MLP neurons of a small language model. Each row is named by its layer, matrix (gate and up: input weights) and neuron, and shows model dimensions 160-319. Each number is 500 + 25 x the weight over its row's rms, rounded and kept within 0 to 999. Numbers have three digits each. A neuron's up and down rows have the sign that makes its largest values positive.
A block is one neuron, or neurons of one layer that tend to fire together. After each block is what it responds to, as a language model described it from the Wikipedia text at the highest values.

L3.gate11:545490501444496503553465518445536453496549475501467503471524557508494467462522469542507534523483499526503548507512492459468491517509495477472526480480479497511513529499516488497499491443479526528496518480528543520506496526503487493513485535486484526485522482540473503494484490481505505548520559489520477439490535490488474488511508456507483568509490467452498547468478521512471502517507494456513477507518499486495489468465521519535530567493483511486540496503482518497531465520487482
L3.up11:518509503496527446495522506522530494507497500475514484480553483523493470465524462530514502508529513486488515499480488492508518507516527512453550488523506503513505529501529470501486489488513476497464480489467486532565460520505452543513498525513490468548472496483559513527476514502503514528543510515531513487475477500519480463479468506485473487524519499495440545459507484481508481518540461479468514532506481495483529483471504557476492503492466520511506499475456445508513474505551503
L3.gate67:493478514514494509497506516530481503517495487511439492511486541493474505509511521486542546465497536507470549496524481517513497531498495513492478535501491517504501477502532486517521492495510508525509484542515472520455528478473496518514567488532480478484471519509458504510457507490512505499499453535521512458483534505478465525487521456473460503477461542500492496475509515540484487502532549471460549551469488469509465508532491525498543521505520481493545446475515546482573535496507478
L3.up67:413520502515533488497527500489492482458500503480489450508499513526500494526506482492507495423532505480528558495537494509509475516521484460484499492506536488487463487487485482511500483468530487486503533470510489472517496526512498493489492477473534495509489519513489477485527478525521508525480490536501476515497525507511516450541498524524490549542488497495527525516523524487494523482547490529506481515501497498492529477517474481556476516470503484492538497513527517532493476539495490
L3.gate278:520492453549501501472523497458492482441471497538483508516446542500531506519489484535512490507518483501512470478476461512522479531545516422534511510485473459509480494482493500495515508517510520490487494492473509511527503521557486458487505500489490521492485504492448481471493469473501468531460485506480450497519490472482490487526524512515486525513468526506512535529515494458487488478471537495475458529507515519493525496473495473527502528458487481501526488484489483468477512494477475
L3.up278:579469505478447457500532480467537476512516483460512479497446492473504502516493508437509516517534501495523528448500517462499483509499492498504491524496511482514497484481521472456557511478495523493543512511542505515484540476526481511542493514527513480515488512508485510492514520476516471525510478480535479518463510521496489506491539503520538516480510457511511482519498501536470535507507521511420501503494503495457528479484505482527472483485564503494515493504490535503485541480464540
L3.gate433:508498487512519454488490542493506517491497487498505459452486469517519499544458478441507523525487499512512498489488540517516506468485551510520471517505507505492523496527487517480508499517516565495508491536500511477479497499489519509472538540494505506523535485436501531477497504473479488502479449517527502488492515472510509471519484479525510518516505532534456508462533477476490530553523510519482529452536562500514473490504467474539469463447512485475479505444521523506443484442470467
L3.up433:496472472478500496486499516434544480478489549504488527519485477508521543474502511550548531497523501446488514481530508515475492493496476546513488514478484500485477479465497460484513458561532542519496490516475495489527511513470528548520499477510536531486492511509544477505502480465534531465459457473473504529511522526515505524514469507537466460470535472539488520506539499488469482532533486465502481541515520461516507524468505505508527523533560507493488523488493520504503480517491448
L3.gate535:547478474467468480523482518514526469488503513497494493498474495464503545476486543452515472527481465434500453483496443510534503522509513448471501508528494492493489466498524501523458497501526487518498537488501498507495547516474497514502470496519524491481502497468499525484486504523509529507494478485490519516522496493487502497477490484500502498535492483468516528495507508517509443496541480490509488512500523506457499538534520486523470508507485542516543487462501488559555492481498486
L3.up535:533490474498467488521487453484486488531472452507475479510472481505507490488480509445457491425500487456516507527514502541499491514465469489477525497489480452525528485531479460502491493528517485492520521480493516532506507475471476513442488482513511529492501504467501509486504491514451451476510439469491477468537497499541472518502502468467535540527556483491519496539500509541518548476555488476502455509488519514514496492517473467508516525508473493498462482527511496543494507456467501
L3.gate543:493506528467479483479502490512459472482504466518507447520429491513500497525480560463500530513532536511512533509461499525496538515502494467473510460505467464485548505507485513512515495482528508518508516521469486505495502466487516505516527495504542505536499449514518529559489477497468503480486504514479494535546536486457516490482518513502491509467501501449497529521496504480507530464503485534510457490493513475534522527540538534495466536487472524502484505470543486504489461563485501
L3.up543:557474522471480484520519488483541493452501517522500525472505512483526557550528482439504511502549508489489499528514539559505456510499478499530508507524535503503496457479481521495485492502443497524543520522477498511518498510479534500486486518493488523499511528470525447495481472491453467512465496489488500518528492485477523473449488481503528507532514498500463563463512488505538455485494517497490505506514524542460484469445505447508513496517519520498483532568519524474461496492515462
L3.gate727:547540471503514488527492541517557505501478486508514512512473459478481470482512475487542499524506504547519511461482516462534499462478517525505475493509525497520495510479494543522498542521510501516510462503494531498541534551518488484547518554473464520486525480531467466508498489540495514463509481476533518469476472509490464507522474508524516467503490467443529500499519498516527474530477491466487500471495513508502529498514488499486485521480475503514476475454500478482513499525460490
L3.up727:509510487499488463515511488441489506492521485521518519463504453483536468469466485481501514537542471490499497547506494513535536489448503512528481516486506517505485536485496511537450510497497530510518474507524524440521540528499547524495514524504495511506500470504512473515482491526529489510524543503558494533446483499501479529513481465436504501495491451489507477518524489528476503533494469491541521459452474518504508476478531525527460514551534512506459489470531471438535436527469479
L3.gate1152:530517516497497502505452487478547490499515505520505487492527491512520519526504530439546495472470501505484489525537512490516465494476486504507533520551474485513488487472530476499499509502500485462498522491511491502478489480519501494488468475484506507468515521512525465510515537468480536542522511498464497516505477501471534472503499483529523506545473510525572501519462493483534445483516527508474439518500500473469527493547472485528480488480495482505473552536464526520495494496472524
L3.up1152:485505493459522499482478477442530475509484508552476501517520557498504508495480473471529534512485467522452508471502436520541492512501491499505428489508468521529515527486467524494506542492574532491489491518475518527488513467482494465461448562429508545488514475483496502483532506453497484493500481491495527469504481501516500555550449496520477463546514506483507482541478475481471470501524498478466506503508497473503485481496505515467517471489493508498549510499500496469504499500493466
Description: Word-final -ing completing a stem (joining, racing, housing) and infinitive or prepositional "to" (willingness to, in order to, according to), plus "Ad" opening Advisory or Advocacy.

L18.gate85:530496506546491475528491525496522513503509553488514488490511494483506488545433515478481512481511506528486499500505449518469474479507494493508496487555512522464506460484484529528521478477532511507500495507486494478514571476507491502480504452572475502506500465481462488463535470490511488503510506452541510468461466459508494464543517520502516474524495508462533514484523524503504484519544477480451466543518460486530502497530520561455533514524488510533421513483533478465517488530501489
L18.up85:494468495505493456510499540494520536490489517473501536515443469505486507542481516511486492508489475499510526518510484516530483499492485452491499503511554485542478503448469553520469505506519549513501496484486471521487482487468490516486483477480525542490503469493524480523490488475497513544494480487514514507479528484524435509484489481509552508503472501484526463507484505510502458472460468492481486550527561512468496522489507510461497538500490508498468528522534465449500466469509536
L18.gate95:538487482487465453455509504510476538491462469471522494512465479466520447522497484484494517501504490522476509482473499501512479549540523487511476528521484550492479475479512481524506493476521532500508520512520479493525505464461481508519529494476520529484522490488488511486505483516491487492529483526520442548487492514473523484511542506512453532492494503518482543504456485472527476473549507480512498511518575544515508528519497494461513484497457466522488525512479533488523488524525501
L18.up95:523488449527510478465530457451518490518482486478477525482481478518487471518481525496461507480491532489498542495488514509527516482540491498493464478488510437473504499513500510541521515471540486486510514516514510531501513490525483522495484508482497516488506546502482446551499532527478529478482492514509465503520535479498497489468483535532501524528501454477543456487494487558490467468472568522519498509495490510503504531524495529450511508460491445457498493487487506493500515496512468
L18.gate315:499500536514485473449537505501483471517506470492494521470495480515525471522526523488475529495505509474502534477507546480478486501487497444450514472487527481522544512534494553505529544503525483513510505498467508489500530514462460524538515504513512479487511509527521462456502510512469507454492484500511500486517529476481533536506494451503490523454491511495507484489465478533510519478493445504491450515534494521522541540509492474474573509527476456491483473493467498516557450530498534
L18.up315:523573450520534443491482521513477467460517510521501444545448472531505507500527527462490491392490481524505520452484532506455485520486525443477453492517531512490538460532495541507494507491504476510462521508490514557487468513512453507471487482472474513506484485529483495476542463490509511496504545497494510482485502514501474488490499493438481512501536480526538512511499474516466481499494463531507500539485474510521494493508496479437493497523473521517468474483477541507496509519508495
L18.gate368:515511498510500488499514518512506553502485496418444540500536465509465510507531488461518514472504506478478553531473501488500484530467487464535485501501503482455484517487514522490480493509511502501486544487486496483520510502499473502505515472493503528488510501511504474442483455508508472505492500476493459525481511511466500528503486528509516507478502482462474490502507488518479495551517498491503475542503486465535514520533509526491542505504468495503468522519503551519497487538510516
L18.up368:522491468506484481479488533549520514534449492501505506536508493498456492538502492502517494506491519500500483500489483518468472494503520485513529498514482479560458473511549508468507540487498506507469547521479503509474513499493515490496507512484516554474531486483498537470493478517506449529524506503507490503504575495453487485485501530506547454525492488506489470513505511482494521489491479479491509509513508535516517504491510539513546466530522471506448484484478496492541478513499546
Description: Middle pieces of words split into tokens, especially Arabic-script bytes in Persian or Malay names, and English fragments like an-at-omy, Dep-or-tivo, end-ocr-inologist.

L18.gate572:495505501518520518497551538474529535539511519502506460472515507543526489526515509452490507479494479480502481459472436505520507539485471462543503510504438478488483522531515562537474519496501498528507496445481508553567529554471484521466514510507492487506502492472498519513512456510506505472519483521492515462494481514480504555512465506537491502519492460543507522527484529506513491504509529485505472487502486527474513531514466490448562471490531523515463510521461529491533511525506514
L18.up572:515532534484488566514500456504437530516539503507486527504509545480484484468534499564511493517513489465457534482518495465476495528509515502499501507497517496493576474505499486486529505520493546494505537458476522551510509519489475513506499495487513480506516516472495528485493491490485541520483536510505528505463515565496505479478474498436525504513512459509497501495491476511476517527495501490524500537500502475509471547505487509545539573430501481505528513490510487514512517532526506
L18.gate969:495502486553507462503538475480511529517507501497487493441479509477504498509512486522511497464506472482523502489513508520473548499518523551472504487481475490467536482505495502476528522481495512501529517509495462596532509511487523481463499502529514492485453460525464565516534519505520498454524506497505490482457506520507526495501487501507513491534533480492527552516431510519513453482453500472477474552502548534480528536481473481443497524492464501492474488484499508520511483505532490
L18.up969:529501510472457499501459485457502542502465484478536474478507494477562535467519483499511498545478510492531539520492471490484519510516491497534483495512507504465466506507460526489525535462460510506483496491499495430491541461483528524509558476529530496493489465511494506484470528484510530489469493519517511461500487494499508511473493485470475499495505511512538503496494515503505536479494538531528533499484528491473464492477494507524455495516521495484453473525522523512515500485453511
L18.gate1159:469499501512505504489544541446535523529486536453533523444497492523473491511478500518496517498535523505507461512484524493523517513527499504508491523502466502499513549535498485514490564471510513526476523495491441514507522527439502481505512504500515479504476492482520488517472454498540492464478526506543487498488501516488524517491507497550498505479510477489461521538504518501488462478543554448486468533507553485535540536489500500507537517521478465525485520502504472475507482528484492
L18.up1159:488451438521486508489535519474512527521503519522468526496451516526515511499484528501525504487528519503495499492533484527476541489493481529533483493494474518502530524506501491501508505526490523500464480469468462515533467534455525484497486484584517482540469517502524537488487520458511472472488469468540552513513534539501490521499513499521515534518531481507457537550494517506468518542521521513529491534505556504502480562481504495471537549508510477517497484503478524514480519520494501
L18.gate1166:491526507484474518525458524467545552536505492495512446471495519484482461521529526493511523540478500486512481471458524490459484505516505509498480492494481481479516477542488496487524492493498495523522485506458496463512540495450481510480512534507518486530515520449487511480521509512511494487484499502484449498495480506521547489529503525493455515524509475516513521515509530459450438482441494490535489482507497522511536527470483453490543507477499492524533519495478473492546447523468481
L18.up1166:513511441508495470481533503476518504443458495438538498493504470514508540509545505512515509508475478515490533523469493503442524494516501499502510482468480537501500500485526479469526506486516526498456507499472495497485527483513495467494479506496529504510452481482521536485484475522490491499475512468475515491499522504561505482520520501473525525532490471490486550543490467504447529475492481504524480513506496468523463511459518509441571491505516490510461512492478502515525504499542527
Description: First subword piece of a longer word split into several tokens, most often del (deleting, delayed, delegate), plus ann, sol, vess, inj.

L15.gate159:525493513518543538541549526530497509441502527468509499530504488474479502520513481439484527474502488500518468549493502495500485536497488464476511511495530515456502535485452527502493510563551515512490479531471490479489537486468496517488506563421550527523526495490522477474550472507507478479462496489503531507473505502495512482474453461504507503499500461480523550502506475504535529514523499481520487524526539547521534530489521483490519503527466505510482553489483474478516503528517514
L15.up159:480490496440483516467487522528519552499493507495487530480475525491495469497494477455522497538505503543498492518500550487528486492488507468501465512480506528522483510505512536497518547537525533516532500495488509500486501445473488490472521497502500450500509485498533456513527540465458493531479489503478515533517467535529497505480489494484522504483507459519493511507571498513506471481462527501504505500537503528516475494528454454537479493562492457481507516489508526500508485481495464
L15.gate983:497487505505505531510522493511476482505481532484489482541498504537503471467513510480518448490480534506544536491519508501499463491493431464481505508502484505437521526501476479495507527483505474496485480510472478424512479485513505532486522488521506532531525489484490474474522475541554492516510507511492487458509462513494520494534477437508531481498495493485539537479496526508471504476529502519504486491523500515528493523526525552501455523516489507510473553519487471493526500500493489
L15.up983:501463494508483479500478485525506490496486492481454531540436516478529532503549513547462480500468514482452520484521503484496477442527472492496486491491485519509511436497459476468453505511488491506502461547486521511538521514488489505508546471538503510450516481489526489517552520507478489467477489516498474484505541503500549453512473468526492499522542503521503465522493506507523481457545536537486466499498520542456493509466506540504456531508501526484506475469513507484540499495472485
Description: Opening or middle subword pieces of longer words and names, such as char(ts), gar(rison), mag(net)ometer and Gonzá(le)z, plus Persian/Arabic-script byte fragments in name lists.

L3.gate307:422499528514498470510517541504488507525488532476532519475497551518491469508478468519514482514522490465463483490513453518488480444487520518529520492529469493483496494541489461458467534513510514503499543521475490502549495524485502488520500502482503511460526495532536473476471520475494492504475510517538513527496456484501529532547507503495482476470483529522531506540483485476501522472503492513448505512468460485541501455512471502513511466501487487511505483469500514415524513503472457
L3.up307:527541487483492493469499533510479494482526531472500505555510544528537484483538459473500450465530531453466513505503486556519499470502464522486489521552569485530501512512511514460489510527470536541461490501501517498457441493526523488485502493503507488473463524507467499541459520490518467507497460511496494502496516523496491514548486483484450493464482497472446503508490491481507486511454526528480525562517483512472485536498497503442527516504488454521485471544507503497475569468516492
L3.gate469:491488509490456523528549521500547509534478458500495498502523489505519503490523487524481503450476482506472547470553497452551510549541451503492483453455517499489482511507455523496558493501491452512486486480557474517498490545491506537482543509520503484511485513518474533493470473485512474515521502523553497459553509519528522500514489510493504474500459507470506437483523456539487480483461471532470489444497562497523489484467526482468458522505535511507490478499457530484532507496491513
L3.up469:476494491516511515503524524482501525495443446517512501489503469513494477483493487513487511492486527551483515499498503519521524516500514500509448485513467509502486479536486512499532463466505491504468515505479480467522404500553520498498474512510460503489447501542499535499512511504532509468507577477495466489511513535490497546538478503488505542527532551499466485503584501475508486477516509512510522536497542523469488531481521578488498477468555498505500477484467506471478478496473521
L3.gate510:489553506585495469541500491474552474474483478486488472510490558482475514483542469510534513473546493534513513495506506465463476477493461539516536520492493478513501486504474482511511510472529521533474485516494529519494499523498494496495528501499476487527473508452524522512545456499445503486519499498546476502482508485513469485498496510532536509480497482486531514518523544527483494530506507480503465528527490514444514540467512497517503482478496483490462503472520496511549512537469542
L3.up510:511498500538523499466517492473496538550500512526485531492491501500513500487496561509453473489497525459506484516495458509542482474551492453493508512503461464492477484451461438496514512503494512508526487508520516516532519506521467514485486475495458486454460489462454489523534501493538543532511513506466487503487482522506492527544483492496525504539479485500462512522482475499505448558490506485498503502484536507512526507481539553517504525503477470483507514504496500542488548498495508
L3.gate516:466492482490520509505506495503462468485474463493494482501482479520549479478483490566442508541533513505475516515509491475489465485482450487490515535518524487501506569471513524498476544482495508512509496492529437509529507482520486503523475513506518464519500489483450496512504519527510519529496532500512511454528498512514470465519526475507514485498464498530487487522493522528467513503479474505508483509514502464544508513502515490517467509474507536472502496543477470473500475487482507
L3.up516:480540506523486511513482480467512456479458528498540534487532511513514500506513487508537441497497560456485548530482468454536505534503471488522501505550505506518506544536524527536495507514479474497478445514503481499501512522505529498514524510497520463496457521517548505491536488495493501509502531528474511503514468524540545533541484502494521492514473540525487535509501467574502525493498481485517515467527489512524493499486512499511496529499505493515556492486507511481531506489521477
L3.gate791:537489512528527502505509525524457518448483502481495475523499513467499507519500518532478499489486560514521447481568495476490516496469508477515500502498469484507495519499534520513541461504510487519560487498523499507527496483507503473461494498487482508532511464506518458512525508494503522503539468475526520508514461507498512485477494482483539500490515533460502548500481465479547529549475485491513490479470488531494508496433517469463487503468472491481544505487535422490531523513516466
L3.up791:502494441518454466509517489504473476498469485461490496526513504526435454500475494513503532491513507469497544497521495491499520529531454517498496495468518474479476508522520445510496499514543501496503500484518507501461493500511540565535514536536492540476485472519497524484512468521472520536492526499514555507479492508495498499521499521484496466488522501507477536518436475524503563477486537490526501482524465514531508520523489486522522520485483505491496487488530548488473478529479511
L3.gate877:577476501484499553508497491526519477494480522516505507489485471507515439456482513499510497476512510489491568485476522491527493488494488499488499532452502497534515502488498520531472507485511477550520479512430481518533519501529480543526464517489529484469489489532512507516504474525501520465509464506556509490509486512486513505466509545472508493541557517447489500479519506517496492561504474489506501509501518491505493538522501544467494512473482446491525492513507481532537499520508497
L3.up877:548469516482521459526474525487490494456472505493516486508544538502478510475515516486519485501511522456468523499462532549465456513516478511480476500508562467501497491504500516520482487513493473524477510508475507471466510540484493514512498479485460505492465499542483519502520497514524514500502499484476508507484496479502486553508520459520529494487478526506484516501502504562476465484462417497505513507489501468505480466484476487511500509498514521511510498501444534503509437443508492
L3.gate939:499463532465530494506455508527491538463531509491527524485451449503461467496528546519489544513525483497532478500465464509486523535502475511477512484506509523472481456479526463518512514496513489497471460496505527483516501494509502474525527474466499470492482467510502550553477486533486519498482519500471551498516487462492550465544519490488462508511478522476499507544524540486514496490498498488498468556520475534484500482482485493489522492499443463501544474492509509478540487535503530
L3.up939:486444498434511496519552512495532539496500532477529532494489502484498494461506464507523508448520518494520517530489531534514539528474493495514538495545482495517459491507543529534503546465500486534472469511469491488506520545526495523490527500517545472523527482504501492519508502488522478503520527479471497453535525453552481515461510476500511459513531540537491496523521527528494486489478559482504483466454561510491487508458492490481519520497492464484509489476485522492515496514497488
L3.gate1112:517480530480504518508540492496514508464476519509520522540456540503427498490455548549499495495526501470472506506452502471548526496468539457527479477482496494530478547461526518525460529504529495513472502522508509478506483515538482491472489497496498473531492459487479522515493484511488510495477558495483487508469493508504521492489501527528509494503490486519493475509523507496458507508472490507540456499471486485543451532508478484499484523562496469511487478544489464506497518508472505
L3.up1112:455501474491490475500521533529490527484555463515512500506551504462485522511549502507496487489469477511500519471507475514529461531529510561503509483533477500473510548530490478473462436477501554506488484509550509481491515501505489476504502472504500538476504489495482486476499479507489511462494527487526507502516505434489489521502512491479484494496513474502515494492498526498484468509522480527494503515484480499529505509481505480471484520493503515501485505573493500455506488501501477
Description: Final suffix pieces that complete a word split into several tokens, often right before a comma or period, such as -ents in instruments, -ed in released, -ers in Transformers.

L15.gate357:508517546520513525501475473500487528495506499505553439471518509479523481466514518497472502469485508477543483535502512493522484577508515535482455534508496538485483519494499477549520550466470475511512478489476480511513508477523477480490555493466474507498492504509487526492513445514533550508527459494495462480487492515514498498482502487482493510519498507538538510502487545497522532441508494499449481552490490486455489537523504539477516464500447487499503537493475490517480481514498469
L15.up357:552485504527512502520454452523534485509501504534520456538508527475492537463516551492467454492482472487535463502486505516538476521489550526499485492511478500494489526507523466531470522514497493483485473511514521508443525486531504522516496493507491498508491515504495523516502489513501512543461485474482505477503549501491504494437499509505508467522507498538535462537465525557535519480492480498496500471480476526475531510474544500517488491523505505493519494515473507525497478456508484
L15.gate988:508492545537519475479483518517503475486525496455506476504500532504527556507503535511502481488525515490509504433467478507496473512493476492480468477526509543502530520574477498472511498510494446542545506477496532488533511477485494476530533470502534534507468526474477496490493469450467522519532483493431496465504510463481525491516543487519503532478493493529537525510471529526502476510474487517449465512558501469511496509488530494508470488494491451527537494483476526502522467514453474
L15.up988:482530476488477480472527490457534487551509501514511445557530537513489480490518526566529501505531511540513487461495472510497483530531500485521495507455523494518516501487494497493529486427543506516469483495501510494534501485490481503512478537483507534521514465488472497478495515521474467457482532500544490506498489488504498505475494525448493512511459507530504504506463525509512505483467522533522497480507491511463489514506482517515523513479496466538520488509478436461469536486537488
Description: Short word-piece endings, mostly es, ers or ors, that complete a word split at an odd place, such as spok-es-man, purpos-es, newspap-ers.

L18.gate755:514483521475573506502540481490480472481519480492484503488515513459489446522490496527524494521467514512507507487536524479478495508474517505499478524518497512458512525512512503504502489488512467508525523509454520473493483525496542504513521527454511424522495506485528561501464552529498514511496487513560470536523489494526505492519481467521537500475533483447506493477516470504481492459515504505543451591467534528441515491525495475525506491480493498526503533494489535494541503497482496
L18.up755:461491498493503526493517487476469525514533540492496488461527513479457524509519458490479473500500502484495557482503523505521543466514515482470526506489503481455545486484515525502483538532475508503493513499557512484470495486498484493555510468501518505514484518541511478459502541527504509458472460527475482538525488518494516479478479529490465465507533500497494486473464470476500486482503501538497477471503469474492507481522500513473509519496466488482495507487504456521534506505446493
L18.gate770:513546487501523527479517541520497501473438498485520462500485496549466496537468492494544515483523451519469523463482468473484493484494492489496490508545470519503470500519476507520479506542486509528503473486501527510491524516474521502480519519479508467477468465499545523502506493471471527491484497514490540511506477499492521513517516504519511541456498457480453513520493492490549513495504514472492503544519525499514531550568497510465498473498483506527478512503507500478466522471484500
L18.up770:500519502546526516495489508450490484463478481501483504530480515485452472533537503500504489511505509472475444479512533480527516499526488526555473478520452491509509492488475537539480523484506471494497462461483527502499517469533550506500529513536483469490466472480484517517537502476566470504492515524500497502557500505493464528470527500496524511494518474520449527489470536497474485479543503480505497520477468495523530516488478535553497534519542514471484464508495451476519484507518471
L18.gate1201:471524511522517501509535530523554486492477493489491481432500477542483501526484487499500519465498485488488478478489498480453498504480488503511522518517489526473500487556438541532499484488500501526536492532487509505483539457523472484525517499510517467536550533496450543481518511463473542512472496514512490538497483523519509533471504485509506457472525487510482510511491462432543512475482505454534476551505515498500561528517489504526538517493488479508500508487506455500472483472506490
L18.up1201:484497457491527504476533481486524487550493465528461456474498512511510474493515495451508481482522532487464492475525512514486494466496510488514511500484482504504515474514467485560501516453495494491492492487502512505508546557544502508540484482548510498516517538508476548510547499479497517519510479506465543499487474540488460520511513493494437456476532491532486492488548467495489499464503514502537485543506490475495480524516479497522538497442477511492469500489503503507506518476486441
L18.gate1257:514495491502502457470549496493540499540502483533507492502521528476525466478507518481502514504463497505525482439524473514503502489470455509467494497525498561496517469513482490522485472468517512518523484482438493561494493518472505492482500520515478486520540497522506528488525531509513520465510482460492529527475439498549522488529489541488530492528503543520530525504487468539534549469534508520499488500484512533466506502509494504506475533541473508511507504506514456477499538514520516
L18.up1257:516515462476517517497514503481529507566446511473539506516519482488496492517514495520527530491523517447503476499443448508478510523496485493542535509524501541499519428475466429500526534457501534502559515493496516548477505513490481495509506480547506486470476481466518500524500498461481504523510539454486498484478519529535500457543477476449536440491559488478486482509497478535538476498513547524489483500477489535523501555484490518451506490480537489508484483522497536516515517475493494
Description: Infinitive "to", modals (can, would, may) and "not"/"don't" right before a bare verb, as in "began to protest", "could not afford"; also "Gl" in Global.

L15.gate915:565499523542500475483504504512526534504487548489487474489500531531489496536490477453525491495515461499500462469478451485494482525517497483508507531538517527511493484498489521528514499473535535544518508454463462511524493504517478440505540465480486496492503485500445533485513524486514498471521511498488483512497529512491511498503492518499512546504509492532504514482500518507494491517515489514467460501482475481514516551508496541503554501461488501521498502442489495499520507539520465
L15.up915:541467452483464478503535482505491490434522500503511523446492544507521505519489497460495493472537488476440515536519491517511540521514503522466493515521540527487559410517524527499468502466506521515450487489462526534498506490529510523449486487447502482541481494518535465444519528525514504548496518529496508511511511458509457514529495507498519458510475523490494510505464521483495506505510484505499521507457468496475524459471545486504491509527443532512473525498484484481535543488475498
L15.gate1270:463512503484472535459514513564513479497512494497480502496544574527461503511494473530520512522485537480488525492492533445456499527475447495472499500497488532528491525514530526522535504523483453531486507498490498503488462497508516481498465453502454461492484477520490489473504504503529508475492525485477476509531486515483497494495488513520495550486458514504491544498461492523535515475504481492516459466507491468528525493471501470520516518493494496509503525506488494459512486518471511
L15.up1270:490517513518492465506528485493493473491531513497506487493506535502506512480463546498494530522488483463516501488488482492504534518487475492505502480539510512497495514503488483520497481494471516473525513455528526518478539532506534528515507559440516503466491517497538471569526501517527503496489501495492477510519483488533532500514518472454494486486474464493464510469479493531502517509528525480523526470424497462537476492504515501474461522480470499483508504500468510469455498499520438
Description: Prepositions and function words that finish a verb or adjective phrase in biographies, mainly "to", also "of", "with", "than": born to, married to, said to.

L3.gate0:464501507504468539518495548515517547518503535471468462504503494482483520495523459532473559517504505544475536517489497471482484492513500538493454489502484485548494491482459489510508467473530496496524470473503506550529532459478503542493482518527451488502556461447469518510543509509500520485505468468504493503483514463489498502503517472525532517476519444512524505505560466501528509512540467526519483502479473511482547511514497528509540472492504494541508518528504458516484534523480485
L3.up0:508450487516497517518454500524493497499497502480473496493513526492514516492506480544490530539488481542474566476496520493467510483522493467501475517476482527523501491461472499517524490454503500486522483514509484539531510499502469515498485468528455486504536489456468487483518462494531478478492496493499489492443540484454491503500522469518486487516526513490496452490568481500464477527479496538488495514516519515472539520500468521541554462484497541491518492502476498508518504491537473
L3.gate6:453515472470484557491495526527523501541495464524466484465492519515531463508442498507501518504500468442501538526503472490486534500519527474468519482505502466511508519478516509529490549512548521497470505477534482455507495498497477525542523535463506545427483490523541492499484509522500510462441455508511518473530521520477509496506493504476515482512464483470502565527500483522514516537477543523528479503518493494477503510479494483491495522502464512510472479489489493506551537505498481
L3.up6:489533527502501482488521503496482470505495488468524499531529500505525485483483523516473525515528561520537514443476543497525508505488472549480464524530502529505526487508498507511472516470511469499516466515503484471502508526483496481502512489501552489460489523538512486496507477502534536488536473528484507533541509525481517500497541532503500501523483504517470477545516526497481524488498521493466489485513502468518499517521485534492501496518481484501537509490509467504492497531494553
L3.gate21:516524495463503547495496455499455467501550448450495544494508535469514540469489476517496524532537489522508515465526472469506503468510497533503519532485519507498489491473488525540517485521516495494457496507491562484517486506562522502494519523473490463509468498518496484493502508469514529497483488515479474483498478493450496498516514465511444504525508479493530483469514504457519484463506509525480531507507485489501508511518482501509500517485505519503512516481500479526568507485538467
L3.up21:488505496503475547453454462520488503539504505463481485481459533517489524523527508514459475495467484429516483469514522544528476516454492538483484474537493481498501457498529476514478518497554509511518469493485474511492536500465439497511483488456483473491488493478476505463483510488506485504503488509475495521507505479515492460506482501534516488486528470532471502512487501463510535495541515489493496487452463487515488501555509476535517530481464489470489487517494470514522518505469443
L3.gate320:517483505519471516486504541512528496496565477461496486502532468523465495522488510473468490502477501480489473503463495505514494496465458454451514548526530531519467474506523439565504463508507493527491540438530517451486475480452489499498505489503484519494464577505478495482484560486488459508532482521478519494502504454514524486492546478505410524488489477494479521495507518505501476471498489521484469498488493525506498448485533504500513487512475514487503547473462526520506534518495461
L3.up320:497455514476471458488519507472518508483500499510497498495524513561465524509504484467518513463518490520521536528520517506499513493545544540534509537492511514502467508531495503485508464504476516487479501517505473470483467493491494493557488497427536466530492520481502464493526492476481501495503519531496495478526495495478522477455496505497479479527484464517474482475520500470500457507503465525501473490524534500512495556495440489496507459489532527481546524502521495528538474501512483
L3.gate586:491523486431565526505545529522499505504499470462501484498447536501501581522523461480485500505514505473537485503492494509504508492546510544479521492480527498516456529485494525459470502459495504500474492490509503505487497549445508479526520487499529540521473553482492464477492492521519529522454483480533511506530502534484490526484513472515529489508480480477487503527468528483519474520460474482537510478508489511521459509475504580458473484475499509511492516532509464501488539495491534
L3.up586:498513539504504494512506468498483498502483512510534469515469496518497479513510461491526422510503489475524492477558458519531486513492455506485514515476507515518530484492425529489520450475495482506491496540522521479530502504508522487489495482477522430494438505497559537492527497538505469518488531488517469495501514536451471490503508457527492528476481492496496511494500495495490495479497536449540495555456459492549515479537482539504484516452505515488504522516499532500475499499516443
L3.gate665:516503512486502475501487519521500485537533506534497471483485505500485495506539498512513487496453541476530518464494492448531514463496498486515450501493461494511492479518527509507487490483493481472519462504516547501522524489500510537478551479482535497498485494518463520528522502509414504499538507471503525464515479537516498459526479527471517528486497482511478558504530499502518482535474517489487490479539530506480512494496499510491517469436456536497535520486487465489517515464517476
L3.up665:508521484485517557463466514524495507539451523468480543561463520521526496467469495505511482506512467509486475499511524497489468494518519453478432497483527540508474480505503520491541463499487497493533489477464504511513508495526474490517501507505523475527478495532487526531476540491480526509514546514483512465513492520477523500495499506472518521473468527460525483473531507467501513495478488483498501502492522510509502519486536487518467461519496544509543519470488478503484523492480473
L3.gate1053:496465451510483429490480480530561511513498501496473514519474523523497523494522543493527481482474518475486530554525467515452510452542494501501491508478499509470477487482508491485506520504477544529486524502492450486507538457469528511511422504463523518492519490500486492555493510494496484483496520516477505523466483564542469504497501532527514536505460456499514473440490480507473506447493494501497497522519564473498492491477570495500511491515493542480501492493473501494493456466479496
L3.up1053:502454504505477489510465505516504446503507513531499511520498465476539431474473496540531482500539541491467500500485471506486467487470510544486511495489513506514491477477526511471479553487514497506489525526527489519514512482521464520513527507481478526509468480497516463504511505526490557513488448530472493493531505482510483539509510487477534503510507510477486449532510473481456505527503460491500503492459505530509481495472451506461474490532500505490481488524466491550479521518520506
L3.gate1111:500493484489511504536473472485467496499567522485536472465499471481504491522523481479477495509488511455534450486530468491505490511530519535453464461507498502470475545532500479492539494499518473468546494480513515521513527478457486492493502516490534474472506490583470471472530529512488474469489501518501480495503471460505517472551510465488508521466487491488524507553469483502502450457489465523502533469494519481501503456498472470497463516519486498511500467498471492492516514545508551
L3.up1111:486505491486482491498482453500507508513478539509504522517469483519476515508520470529454477494493529503472470495521502506504472532494520500504504473520548530477452468509514502483505452521515527499518461479510478481504477486490500480492499446511526484506486547527503519495515512514545504501483525519498513539499492475473472514475462516519484543490527479487509480516510502494443524545469482486520521503485470484483509501501455495498564510498517526483502504476488509494473502547505517
Description: Word pieces inside names, mostly non-English: Arabic-script letters, accented é in Léon, Ah in Ahmar, Em in Emery; also Release in film credit lists.